python train.py --n_layer=10 --d_model=576 --n_head=9 --vocab_size=8192 --activation="gelu" --norm="rmsnorm" --positions="rope" --qk_norm=true --bias="none" --parallel_block=false --init_std_down=0.03 --lr=0.0119 --weight_decay=0.0 --lr_head=0.00636 --seq_len=768
MLP neurons of a small language model. Each row is named by its layer, matrix (up: input weights) and neuron, and shows model dimensions 192-383. Each number is 128 + 24 x the weight over its row's rms, rounded and kept within 0 to 255. Numbers have three digits each.
A block is one neuron, or neurons of one layer that tend to fire together. Before each block is what it responds to, as a language model described it from the Wikipedia text at the highest values.

Description: The preposition on (also On, at, upon), especially before dates and "the", plus "on" word pieces like only, Upon, onset.
L2.up2218:149122160161143130083109125134169141124092137102132113165127094142094165117104151149172128159122113123116141146107088124132112205159092124095151139120111131159117131139094102121153143134108095117117121144133097096120150060125145091164130111165139155134149134138151122137164107142139076145160086142089142128092134122126163103130106123172117153132127110114088123114153075102121095115155090101112130121170126130107100135127188116165106104131126146153136089126127129132117142146147125145085106123132185124139155060113110108158149137168128117144148134143145120132108120124164116157

Description: Word-final subword pieces that finish a split proper name of a place or person, such as Burkina Fas-o, Mad-rid, Hitchc-ock, Pasad-ena.
L6.up92:109121149131146120069123146133122117125138127109178132163148152135153110107158133136134071130151070124151104124144115157145140173131131108153124156156087087129097126129145143163171146138146120150127137130121105079142099110126134118188126151155132121131101111132133166124137142078146144128151155126161135156141114128131078121136154120115146139150109116105097153143132130098147099146144107169130118128116161112106077109094137141141163088112124127147120147123148105176135150121151097142145126164102086085145082174107113112130114149113153152119140130116136106156117170133097167097
L6.up102:124124117116130104127155106142104149129145140148145121165128124136114166163135123128165173094063126108137157127140082152134110130086063132085108165161126151147121070140124156098123071158129134126114172160147148162126113087142134145120120118092124147120103100111152108113130126099131132120148107171145080127101113139138123144171122124083151102107127151118150085136092121127178137155139111131125115125110154109101140142112167113138067114159145140074135134125094126137105139116130174140152115117148141123139111104139151137092151136117168146123098125154163157128139136117172100137
L6.up279:131119121145092147097140137147105114133116156132163102134156153094144117123126157133126129158156103120111123116121188115116135138170072151143104112122119098111147157136150155137187123118058150120145131116081142136122103122132146098158092120106105100149123090096114154141103105103150133095121136103136140173148142122115125175142076104139144114125110119132113105082152159138136134131084126120110147114125092110068122134176124141168130117146135139102125141116151128174153115146134113123157108143114140142094105128139182141078104168123099176124128100109121161133124170090113128093
L6.up280:116121144114132138126107175181118118131128171142119086147124156106164109159070112142154127147095115141185118123105075151156104128138115108145144137148103100120133075119148132110109098148126069117145118123111153161134090127157084146128123102114113122086089145142094158141135116162113113156147147162157104115108092130129128121160176110114095052109109136119113110159179133132105199176113136123093127116169144118097132135113102149153088141141160159105138134108144140107143141090141149098111177130136133121127138159184162105123164155117123093083135159108160165091101144145170089088
L6.up488:120152118121097128093107141100091138105146116124178144135097113119132154121124114115130125116113129133149102151112145138101149102129078130169103115137122065179123144122133152091139150142142147146113110076110136120139105088101116176137084121144129121183089136098141150097145092101118163108117148138146110160141114129143106127113114105175111116114123136133112101110128088130160105157121106125121080136120111142081137132117159135117123104098089129138114169091102131139105159135143126133130138124159140092114131135119121137144098149103129124158131136131126144158136097173140165142
L6.up489:125123122121104140119151103113152108126148082176150104144157111146144110071114109142116138151129134146158150136124114134127174141130085121175142136130157097144128093100082163114117137150110135131131132119155163158154119143102147122143115140153099096131095153130098143112097140119142170095139141133118116161133150095114097124155106105169149172155133100140145121121123086098151124157138099127182100152081149128143148170121121178119109144132159113095101120128084158117139149108128169100159169118116119101136123131132128120124111168093123150146086140105165155148124135109146135140
L6.up777:146141128089139126119148124120124136093111113152182092147141087119131158129128113151121107156145140139132121134142131107181135120150068142126122121135119140126119102136124190134108137153124148149210114160101117115142152086085084147136136111163136124131125108114128140131156105121130130123146164097129139159144117127117080157095121119129078154141163142128115095140159139145143096118144112123127106153131141109118121143132129133163125155129159164107157120171105116107091128091122091093123137125104117098159147113138086128158091166110113152130097125127147103096138134124138064143
L6.up1056:149134130108105158152127151149127177149149101139143159153117174152116104171124117138122138127145132160141165160094126137140100159164147152106143165106130108130120126157172126133076091177132144130106114087106129133104121116139165152131086100126163112155104154164085090169086119149111139113136184119151115179108160117113114136097115101137108118129108115077118108099143107134133124105171100111129096105086136147103093183119109122116137149117110130158068091119186128127138103120143079173200160162109119117098085132118101119125139149165084096107131119108117118149119149136115114091
L6.up1065:116125130132125118153141138118104123164134158131112110111168187079151108136140114151121086149087114162153125190089128135152136145136133134135070135124090139161143125125145146164130101144127128126140104151118141138134120108094113109112092140081132120187110105163152152161154141100133123141138138130147077148115099147137150115097122116105145155107088114129159134176124112065094110184166118142138135157166091102134134124139154116107093168177144118086144138116069088112156105122127154083114080137125136152112134124121125115100145117130127104115153114127109170097116174120152121106
L6.up1126:105162186153147136129084077101151125117152082132181172134115092138103160100139147116147100137134128136099118137150134112174157116124090146177128143130114121157104078161095147116150138096114102128114117140106149134131109139101114177153125144135155125127090119131127124130127124093135177122145119102157128115091130146101140137182120124131134113171084141142109116080105104105132090129103117142157150150082149140126128150112160105116086153128101104135106180130132134111155132165147103112171104144142175152144097095165125133121136139152105108116133103125164168074153148140118115139
L6.up1255:149123138124135161123146142114121186110146068117093144142166094147094151134103103161134133176115131128164173137152136138112145120134123073150108137135189099114112159119116146152099098097087134123120161166103129100137111144078111139131101166150117122146146104101121159115134140158137147119136173110125082123115109093171145152118129124151120131189063116145153075086121106185149138128147103109086120141125130082159108144096127116165118096158129114092153144127134120154144107158144143163181121127117163103082105112132138133148096156151135083161109100110200132171139117147154096113
L6.up1362:149100134140169117096136100144128125081126105122141125095141134134115140151171108124127100123108095144126159073103097144115128133115116135167141146108155105181124108134174183139110123129105135102127119106130108120102130138115129113199087120129118097158098140123126102133096105094154109164127148101148110127089131082146096130130084150089133113152087145124160083136104120175094142102148117134112141148186149126111111123099085199139121103126141117068118101164113112124108149110121122145179129162131118149156138140147127100133127127123084121137081140124125137113109167150103126123
L6.up1729:140155078130162177110113140126143158063158131149103153158114111127089150113126121131111117145138114096142126142113138166143118142109119077151094147134137186124081139111124176113110135111122134148128134149130136135169089159080115172161140145167153130153109147104099140147101132091152163116167152130148060158115132089163115166070116119118117135141137139171140067092106131138098134158156104119168146141105162133118114104137123137133131101140139165075123139178118107168122094122142151156211118099114156106113142116105140126118122141177109132133135119143188149188112116145147086118
L6.up1814:134079090180106086111128043121108113087088145125158128083125137111125139128143213129130115138157161128128147139103078145095169124147103114173154130096122115133126163147181163118085124104155097136154126106112137129151155153123113119154128083116179131095104141128083121140167114146146094108101179122115152141135127141148082136140119116143143144152122135127140115120107124113158073160115086114122098093135111148145123132144163151116105134130120159116146146164121103116099133082138152138176133143073167146135097133114135095098134174141097156119098128131142137088093131148101116114
L6.up2027:134105166188092114093113097142115122112116125129146141131157093123140152142125166142109136126100080130151129095136120118148142114121097144141161103148152103164112140093137152107119143155139120144136152206103128121188140134101138125115106153138100104121104115109088131135120134171106111083122126099162121141144156110127105140163134129123129150107126111121135093110150158146156101123121104104142106139104153106074091120113124082068135110107160138129130131118143121111071120116125134115198114096122133075128122124118118136122113162074109135144103123118166150089122094129113126134
L6.up2164:106161141126136135147133091139125122140145125082144138115099088163106176110128119113154174151157105132112104123157114147118126116148121129133106129083160134099117147096141133096137133129078109147164124140124156143120131125131109085146069142118155134163136118106098105100140182138103136145148160097144139149121118115118109168113135137112160135089128157108110120158116096128121123113140145141122129131086164115175144138159139114072146148117121119114156100112162100087132139127145149104149118104161131131121145156152077148152103188116083132145143112107114116162124150129180136135

Description: Closing === or == of section headings (Year-end charts, Career) and chart-table cells, plus mid-name word pieces and review-score numbers.
L5.up763:145121118102115110094137082131148111100106151139100100133119119123145110119099154166160137115139143134092161124132119088137099161138136131121171125118128122100152124151099078081100128181129152143116096156120152160113100091090165190111131109125175131136141143122130140136103097178151120132158114143154087138121157110123136153098071151082130105154139117107145126104176153170154139126139105165113141158129131145111143109141142110096096126079152134116128133142102127141137133170137150110102141142106119148111096138117132091188116151089140120106141075204130119115101130142152141111
L5.up1374:141087110146149141112118146172139158149130157153096154126107140073154155145147082107151139151133133163119146124151133130155112139111140124103110171151152101119147144101150076109121079099143093149132131160125122132135094133168157142153109095126135153173149157152119155114117133146129145111113122149122152113101097079113098148106142111113156116112099101059134133162137176156102123168165098144114073134155124109160133104154102132165115113130125066110142154120123133149155130121100136134105106129133099103141157148117080098117126131103112128136159140119155174136131133061102136096
L5.up1682:137157146130159085147150126130112118134161147144178152101141123097144130158193145145093149109138124159115107122116135116103152149140153106123158141098115150118134103115119138135097133138152122107108118123132128135142103109132128138117126153115105097152134096128149079122148185087122153113133126161110122128157105116107099157042104090123137105131123143117103122100085162118124126173076142110149109130142174132129070120136090107136151109138129081128104145147126127131123107109133111152100124135153113150096137161153116120118108137109137107163086098136121178081144123149117133155
L5.up1985:114129140095143144166094130111100137154134168126123112115149095143157110143132134149118140117090170099123181152113129143150143136141111091109107135120136135128115143155190131109160130163161155110157103090154130158113110101175146140131171086140143136106152131118159119078138142128144098129103106154150160143164154127102169150126123123098110143103135132147100134144118154176074156119119144175109114132146111149149122158136143133089112119116101140128136148137151141159143154123139111077153133128120155134115140143149108131116154168113089107107156099078101179158106148136129145117

Description: Fires on closing wiki heading markers (==, ===), opening quotes before song or episode titles, and name-initial pieces like Tr, Pr, Br, Gr.
L6.up5:144139128086122105110134142147146134159111167115113132082099103105139125133122132132055120168120087148140113105143155130133081113157120107146122139123108157068146147098127126100104127160141149125116154110106147114111132140159143113104133109165109122107151151115174135109088157121132114155148164114158191121090127115081145150116127081131114182128116121138143123130157122195145096111127140121149134104125110105129138121092127157116088150152175149154127090159116154122112088153167152106145149186092136115141141107143111125120182145103148130109149105063107119135094098131113153113
L6.up147:100090110119141117163113165116121162177118102127082111103108105124159131118103110123083128170154151126139152132105129140124117129086140098093139150125138117121214112065098130166116096134093118136136128095114140082137117107144160096132142108165146142122153137131125135136153150109162174169063133146109165170134129116152101125133125165115114122141093162141129096096131134146096120144157136069172142113096097116169153145147082166141123130133151083121172082153131097114156133165143063105132142137144095137150149140131117165095108135156153135166160104130136160088123111142137093117
L6.up154:125110118172136127113126114180160099115157112160123122116122127145109145079132097160132100178104110119137135116151166157152113110111104129164135146171161158154127105145104157111143088094089133131144100138140080149143119111112137113092107134100147122120139164115157123124136060096144124141091123159125127080144129104117129148080154124114114111151092088129181146140140141128158112126146075118152163131132120085093160151093143109146104094131103131133132107175102132154093114120128114130114154124150124145095142151159148141141076154168139108130109160168099159110137113138156165096
L6.up517:125129131068135165145144136146133087119118151127098138115116168101143137128098151128139132149133182181116153143134121135112191131136108138087105132121114147135128133090128146080152158085114129120146082102127086138118128159113117155154081165081132145144140135106121144171106171127090125136126150091097142095118133078153143135147130112166133138134111106136141118187120161128133134061101112149122187109133099142069151135123113148164130121157177133128112166127122121104097083099133135146155103111081144149126125124125125127129062123135099146153133104175121101145124124126096142125
L6.up926:122140134091114112139130177137122213119130133145106144139146154103149113145132158131123120113123149117134165145161120148136120139154171129127104134119122146097128138129111116120137083131157129138137134175111133129121123109134149127106114099128100130164120150066131148132116074132192151095104090138070121173128137126153097165114113136109103137122156097123191135152120100155129135136161148128169169098099147116182127121080111132121084110115141134078119141142096150116153114097116146131105139139086092139117117123144132128156114164101154152170160128127122164121118134127154091097
L6.up937:112098144088148155110166146110132120138151111130095165143099168071100121159134103154144093121157111146140166129119132103174118111177138134123127160123084164086150110128133164102153166119129084151152129122126082096145157162152116112182117103102141115146153112105132145178139131154095132147100137123143156144123120072131152114136109095106108140153127144073131128171073101132118116123139098116103122149128125107108108071123151151159133139128191122144143143128147138143126164107124126103124141118139137145140122092155127131123100138161097143134138117093139126124106143159078161099
L6.up1339:175095138146135147165102126156112125133150063131158127130084136132123150171119119101113136153104125154107149116134167121101162098134098074135076179134115108134125129094172156134115106163133128149131123109141101136105119128157128079102121119109116101100132162116095126155123134143150154155098116138129126138109104095146165134097112131146162144160078088176132184134088151148151141131172118137127108138123099108093131179097125165090144103121104108134100121127147110122121169129161111069158126090144126112097106116132132094125102142121134107138142160186114167112113119129119126138
L6.up1364:120168132114111156119120134139148132128131111122185132100121163118129137119160097142121107167136141121155127120076090104145168140113095129126172109129129148131128172080168090101157161122113151110129129081087141123131156122137156154127145115111125133155096104148137123135115137191138100076112170125139099112124134099097140143143119135138128157145151106123140100144136093172129129112146133122125148136163108152125156133104156162118109133087125134130141114083097111149117111120167103132093149121145132104135135095165154107130171146097119151075169114115116125126160072139081073131
L6.up1398:113133144119117132128102135148145144115135128112109126160150095103139140142111082147117154094146115129149125104156120110145098147121104159140114118139156102124128119127124160111138129106100120137147109118124171137153132131134147161136137140121122166113112157116150110155152106109137157105151138101127123090115113150110117127160150116099115146136190092166166128108106117137075113129108108126146174119159097090100135174150121129134101115128146132118188120189151119135143099142119115148137129117121148129079175136115133123148104159143113150118160124159151148095163146148081150092
L6.up1539:143118098086120134146124126099160151105057138111070120133165123130116167150093124122096128127167121159125182144139152107127121132148118144146158117124139155124120134099153120126173136087134117144111127120093119121155150147120115113138108098137127131134090146144144096139115118083144142142086108111104138120114134133130131128128079137108164104127147108109089144140126124123106097125084135148155101094163152149155150130145138097136096112111121176156151112094091191113185131129149118118127143098117139154139079155181105179143121137127143126133127151114144167119129142131119108134
L6.up1540:128107097109102118135096129157136124120130130089114145104148155154146146094100099104148126144133142122144133169150149119112118146108141138149137093157144184114107126103114127125094104120145103148128106132080155123124074114207159065114145135102129133119108102127118124152126116134118147112131142101129112133159146147157112128152166128138131121124106101123139108151152123159149157146136131126168120137090141104122149140091128103125087090128132122075145130104133129141139127130127096144138106109160166111149140145104103104126100154071107128068155131122145142068081122123100135111
L6.up1719:176113152136143115149159106126083140178149139168145122128109164139122136107104075152172108129155093149120163063118152104115093112147113163126126121147132173144120103170100131134137151121142140097134121137140134197090071125109146124120162103155124156139090152090137142150145111115125086147161134128160159099133146091144091111112134131153134126141166105096104117096101138134091126155128093147123151101141145159087107132088154154100140138085110114082116126116098138179154103128148175109126121096100124169118144126129149129101106124146097110113170094118131158147117105142146096111
L6.up1741:161126091121092123089161110100142119118151149093160116119148162141090144156111071130125118097121129122098147146106147147123131126113129120154143171156141115106108102169128112127131113160125163120146097137103121120127110171128152162154135153161130135162126149131126154125110132109072139131149124128132202077146092104171122105170121130143128128148093113125140140116152139164126165103134136137138139101136159094119112157104108146146106105113174130121143106163084140160121086140142117148131139109164163111146107120163125149122134135129081119110141093125117157144118163149145118129
L6.up1844:132093117144098138118119098130132145097181089144136090115133081134119143101142110172123132137108113126145114124143141136115093147146122097092134085142129119100109141155161141076117119108120150181108091088104086116094088138150147096150131152113170126117126111154097143098182128169139106127106147108109138138099114138156114109106103130145131091154115161124144121111147133130127139103149116157202130112103150116108125139141125128133100127103120133098112114183119137166105112119137125133130127098150114196151135107116124154110140166148126112134125076114115154104125123128146115137
L6.up1872:091134131139114145106105123111164133156150097142128108134117122115126147115111087082142098120092101157140134105083149102149182125132111144110146124103122120149178130107148099122128129141093097113188131134148110177123125150106140132105094131140146134123125118122078131120102125106122183155153134121151158116126133117164160121125139113163114154134163115123123141158146160137122112085105109131085094143154112154118145105124151131111083070152134170118128136150141161134107096144124126140115118093130135148135172153136141141108040129145137130155138114084105135150079159163117109126
L6.up2038:135062099120154118170128138129156151108151149107130091108082151105105119134115091157105100114135124144147173150129101109135143128198104107091125177134158181117155121142140090108154129124097120143137146161119121130130107128113122109122120137146164124121097103114118111127071161136112115136108095120126146082119113093148122099128143106159130114149150114156122113155106184128195129112114171154121138114092143108147107130119133184115147105120143145045166150122166170144190113121146138123147143151125097124144128168149149156115145105123118151125137076120120118126133120102164116165

Description: Closing == or === markers that end Wikipedia section headings, such as Early life==, History ==, and Studio albums===, plus table divider rows and coordinate symbols.
L2.up369:131132136060107146185144134112115145145138101139108078142151165102106121108120094074129147132121117132151152121139129125112168140108155065131128105122091122082134074089123142081123122140123105137143142127136174070121115151143080138140091176139158119122105125102125135170063080138139087096139122116102134159157140149110093150109132123150141125171133120145128109152113122155149121140176088161174134145101122172134099129155127132129149152101150132139139103113064110176067105116145144136102161133074167090127104116158136157165107167123113141115156127148128189129121126122126109143

Description: Final tokens of place names, mostly the state or country after "City," or the second word of a multiword name (New York, United States, Quezon City, Los Angeles, California).
L5.up976:140150130134159098093146094115117099085110134084164117117153126148137145136138165126125130146106082147126127132121108079094149134151074107168108111115087107126145135147124129132131096120092145131122103123103156116156151098150092178124110141125136107119102105107128151104146167116158183172132118127126086158145142129144133140157151153113109131108125163152136115091100125133152135140092100139112177139134133159131090138115092163134098114101121131098109113080149123141148152133134168154093111142139118078095100076129120111099132171072132129138108124098128111123129099133113116147
L5.up1685:119173128150100161123097098114162115157087141118131123102137113137184149179133158130161119111125126132110131114118138137149135173148146123146170127125174131098127125127125138125152173122104123157116121108128155108119137137127125123155104115143104122131099175092142176117144168087140126130106100131158111133116125145129070143146146126117163131128131121131113153109142099106151086150128096132137171113086135123125091113141109165141126147123175127130091127116143140123127137148118178146119121163132168132128145125109129126085147094136152182123108113159096094132081127127121156108
L5.up2123:124108095144100100126105177106153128164144129127125150092099096125118151093140120110155150102127125152138091094130113074112129138127144101113126119145168134124168132141185106146150112141139124127120124130105138134119161156128128164091106131100122152141140143106081130116118161131105132137096106102156065100166141143160130162115149121105135081098098135071149114171115118117147100151143086169137142131089137158138106144128180090125126067123115088136105120114161122182099156133144126125124089142121121089133133086101156093147127070120112140119159122134120164140127135136150109114
L5.up2192:170102124111125091080106098103149061133069142094139132106156113112166120147127150122114073139117096078170102103129122088137139154126115121121129102118134118136136122130126098113146079125154144147109106134079134093159143134196093112123117077120110095117126113117102127113149119123175153125169139106114099124149133099120151134102135108114122159169194152069106139125121162106151131126131095174112121141150094171154131096130136127086160106122121111151130150121119127139116139123150126161119151120098165128105114112104119076139138158116157124122142105152147098102117084121089124122

Description: The preposition "on" (or "On") right before a specific date, as in "was born on", "died on", "held on 3 January"; weaker for other pre-date tokens like "date:".
L5.up439:100113113129148135099087149125148105121103135140147141095133110163114146143151101134130144115121105154131112164089110173102094126117148132109172173096121118186126158134123091103107085154100108138077127137167110129082145106143109161183147135121121170134120106167115142124115109149138124108115093103126184153085148087105131130149112132141126119104120120129137108117128146124134114101150147122107087172166163106074082103119117105139138049065073145137134146132131122118112119080122154132121158151145146138100162115091128132147119091146146073102127098125129154168109109134156120142
L5.up1345:104124093099169152105123137148150109151098140126138111145104097141139103121123102135143126144091109118150114138123127118123130115147100117117119141142066113145148109157135089116138104131100141112127128115122147163157072134122114172161145098155165147161108135147132131145116123113129124148153103122141103151122070121107133146142119109140117138101107136142141190157146153126157111096140078133155134093109150147111139168106157135151120122123150144094149171140149141121143097085130121124147131151142157158094136162109132156137110152127099087166130116168130140110169109201105101153
L5.up1403:124117141109128106136111077135140105096140151099167120191134142149076133107145130132172087115164135156137095147086125064110113134116139086115091143126108130129113080111096110096123126150137177174120155138115111125127137131100140088130140082145096157101169132108122121105113077142116124126130141152159144120093153107138110130107146113117138150083139148115132107136104133155133138131135061144103168141132150147094133099129131135102130095115146100146111147133169117107141130135166138113115100123151105129114134124127140092129125139154099128144125105109143121124119130130117115123
L5.up1416:106139104119125130136128188105156134126087093130128122109137103149146148141092104122152128148168129131094105120147138152117144131101139125087119168113090147130142158126080163164104101152168167151123115111139120144134132144159124101124120088126081120131148060110154141179113091143105171139093095134122154176097144131162186080102110109105093144165119106148132137128080151136100128127118137104131139106173142123125120150108136123099120179102144151114156110113142151151083111102142167127150150116133102119122180123112141093092101127150156105131139129159142180145107156128116096168

Description: Final word-piece endings of Spanish, Italian and other Romance-style names and titles, such as -o, -a, -ica, -ín, often in lists and tables (Casa, Araújo, Martín).
L2.up232:137151125109137124198141108102104125135129181130119129109163145139160114134127167152120084132124152164163128173142111119151153144167135114147099126103089148151153151115103182176117115143131193136076090128126128136160133146109140109123084111087142103117108140155147161143137166110178143089121145157155134125168118141118172141081125149101102130105145134148140099128122162111120166133143109155131154099167121111143107164106121130138134107139143157103119170113104154152120117105161118098146146136150093116114128174107154118094148116156142072138130072092144133115122145124165097123

Description: The word on right before a date (died on 5 August, on 26 March), plus word endings on ship and sea terms such as cruise, submarine, Mediterranean.
L6.up344:142129089093129099159116116126206111129104124165141141140098121166128119102137158150150146125109114152124148144128116088083130071154118121155096125131103120109113120117122113132105123160133104103126134114180140106107115123107127123108131094126115125155067106102160168108087146132155141124152128119143125136118150119122134161098154142149148135128151114116123096102127111121100104144098135110133165149097135137124130164152148166152131158150144088120080163126158156072102128115142107110133133136127166132100101103090151105097171113098180153138090143101071112187153136140098081140
L6.up346:163166112095081159161115138043121118148088098120146156105126106117146128114183179061128140108152154138117142145129118124138141099149084153114161129135153134094136148154131128150159195126186136108121142137139118127110140138132146136157138138119114111099108130119171157137127136122100121090093180113118110109132163104173127109141143136125142158115143103110125154167093101114130097122125091123121130167168149097140140088136167149127102129136091149167170122148115088152158136147158143124148104105137134177131136079138123120102148179187133125121124097106123137114088129104129139136
L6.up707:100097110106126128078130131166092146153142143157144107103136166070102177158109122080171174140153094140127134140134126115090153103123144140119100120140168177150128102107134075116110141130164072142139108148156138104167135128110136127113156108118130136114140118132136119104153129101112140139138184104100121150136127140131102112137122151103162105139127123118136144114120101081134129135119103147118164074104141160089180111133120119138102137098054112172080145121130192110159152167167110120158096105097105159091140132081110132095105152139127145147103097169145106151131157087129094095
L6.up765:134157148126157161138132131120144133148125134116123103144121157150122139121135121165111134118064123156103152113119146107122141131113127104116077165097118113137136131157168180124155166127150113115066131164136136132095092082105102083115127122181123115142136122153131115142144144154143089104136098136130101147136111106162107123157119119144112121154111153121128153140108103128152114094127142147150099079105156163148123160120115110151133121151085131153121145107218131109123107121145140127132129168134079117123122105135213136107033173143161137164107114136107117137145135145133181174
L6.up791:080157127120111104150118176141158176095089176116129146153106129183144121132157108130122128098155100124156210135132154158127146110149119130151103104114167137123096119127125125104122116118160125097117126109122166118128125106115142142128125140119135154137148093149136109112156151136123114066149103095108155091097122130122108144136122105119160093142119132127086108117151149120124113126172115140125138132131161133139181146139148076147153155134139123134122120081113141130138115094142125131127131118112112146080136093151141137075133167114113152129108118110167112127165121083158143163
L6.up1055:109107137124140148123129136100138152164125100151121128087153094128141145084132091147146094131120134139163141081169122187140112123114098183160167096112118170132137143145107151125126132147104079129135133175101113186117156128093130128115105126126123151142089098188134075085151145102077152130106122166097139112124151085095118126159145158130135128132101142121131130123159161106132062139111111137129142141084125123101158101128161132116140153090108126102183124127088130123109157122143088147102123136096153130166142147137109117120171099133163140135121130129146143147165136123143144149
L6.up1159:127113116118163138149140124136100187060131166110118091138120143111163145132107136136096152159126141133102126092120149166147084120152102118121126141128145147143109159122141140170140137147150127128125170075105110131097124140106097109155161122103141132159108150107109147105138122172109098083137153143123104110130143092123135141097162093149132133114094159166149149127166128154157128084152104117118103127138140127151148166111083084157115111124144124126150140128149109141131123185136118138086104135093119138146124142128146151118150133151107145121128132126142181094085100148118085136
L6.up1253:136116125107148130127131110116129131093118144145163183103117126111143111127091114153115133159143126118145130150163141155095132112132159129144117104101156133142071129140129126148102117108126162104150070111098130111115154129177116061186124156120133107130134104129176145134105171139134132093158160108144079118132123133146088101138140115104144152149100122083129112132145147125166152111137149110154120104135153105124155167127128151178135125123092151114124127109146113117082095112150128119123101124085144104125108099167136202162126134135117120121144126142138105133179120098170165116
L6.up1279:085125103158116151066093134118119168118149157105129132130120141131104090125127158148145150162111126113091147075096150157123088098137116177143139144103102138098118069138160169170118133150136104166159147122153103108143131161126108158098170156130114118105171131132138131120132159144120092129126139120108160128151118122123115116086136087142140119119179118151121118127125139167084121120083116142149120103152117135135122124120161107105117111167149180180186112123114089089112151134130106131125137134144097096112127150099143111121176148150113154154127107110121118152155135147127109120
L6.up1281:108115150077168145119089131140192124095146107156090181146140110096115120112112118164132185088119135133169152159111097139142159101165129085139121097140129150171162105159100106119149113119157129114165111120128165084107132137119155130134113159132137127142123109170125165154100104120171103094153143140093130151151105150115151114142116090111116171139103127140139123158092085127158079129131162153167137126133172120124167179105139107157100162083137117100131127125151104112153132120148122062186102168097147144135134114122076115143106188117122121155107102157158147110116124084099177147
L6.up1410:147096144110097145122120120107109126063160127118115113115148167116131133115103120171164195161105106155118138141098156125118157113160105158138092149164140136146114098118131141146124163124151145135084159131092119134122149106135114179070107190143163109168131140145115155147117124138135137078148174134108123115129137114100098107131143106126119120111127115135117134118135113108135117147102159114166095138138108130111125138104093131096097139170114148115108153144143143119074139075108173144096162150110157099124127081123127118107152142139119140131111122100112146150094111151136133144
L6.up1411:166095158120139193110144109180080089114102171143106116185122095096133120086122169136120139146113100139127131105083105168095115116159102127140136118119117124144185127146154095120084134150140128146113152145088152124115098123132096177129089116126160132143136131137101156100128150102136102094192165099122112139182096106126115114152109159145126112108114137120118151202147125132119122129127139172110163132159118147132159137126132117125146119123076124107159110142164160093154134083139110137141096129152121117110122129120087133090127147180086163152105137092154157097102137106163114159
L6.up1931:155119189141070123134117119133144077095113093143123110178150163126103137153131145146139156177116130124121088143066122141122101113134123147139125145125090109134122121123143147109135174142119104139167101102102143101150089151112130128137121133179164103129109084088137116116107154130151121112127120116157101151116120128102140092152119114108147136135129148130141141131148139125130107146104121122126132146119160184140132156154111135129086115108121139155137136132095091120163137134143122137127136167124133140108116097126111070133163105152135129127145147145089125104140108105127088114
L6.up2104:116154128103140126140147120128155103158081102143137133088135089115093168159126087147175142110117076122151141129127114094136121142127131173102131106147141104173133151125113123077100171161139141096107113144177118142172129142115161141173108122161117083156111147142138141123166149122156142103105089127090156105105163111112141097136110110105177072100096115180126120133121163137116143130089143139162114121127148132098117136077155144112150106112097131132162114164117134093130123108160164145156123145100108137118140139107121099168154126123150109140104111171142105120075116144168123163
L6.up2171:114110112181118136134101137142157117120142192132114105131134132121152146142169080137119161139112115119128102126123115119137146138131077152129117083141097104134094139143113085153135119146180157142096103140136109159120130121113118145133120098076150109102186117168143104059143192131156115146150111089131093115123141112131118097120111122114131110155132121151122189121152139083137103117148149130168131175124169148138104083132187106113115187118160116166173124103140131142094135120147120147136097101125107109104126109118126153094149132066112145111144128150153112097188120203108110157
L6.up2282:096113113120110161143074162155142156098123125108113129170105155094109141100152134156114170164080130165159133131109132127123171067134139139156135095111132106151147119112127125123113133161166155131115129101144099115111105132146134153140135147133100094157149112145133118131125111119171151156187168098154101148124146119147078154160160118141174160141151137140103112170133176120134137110171085176120121137121124088113185119094146130162151119113101132132158105082096120104121139113155114123137089138121142207108132091080087150152134158145114128120167101127146126131109168125169134170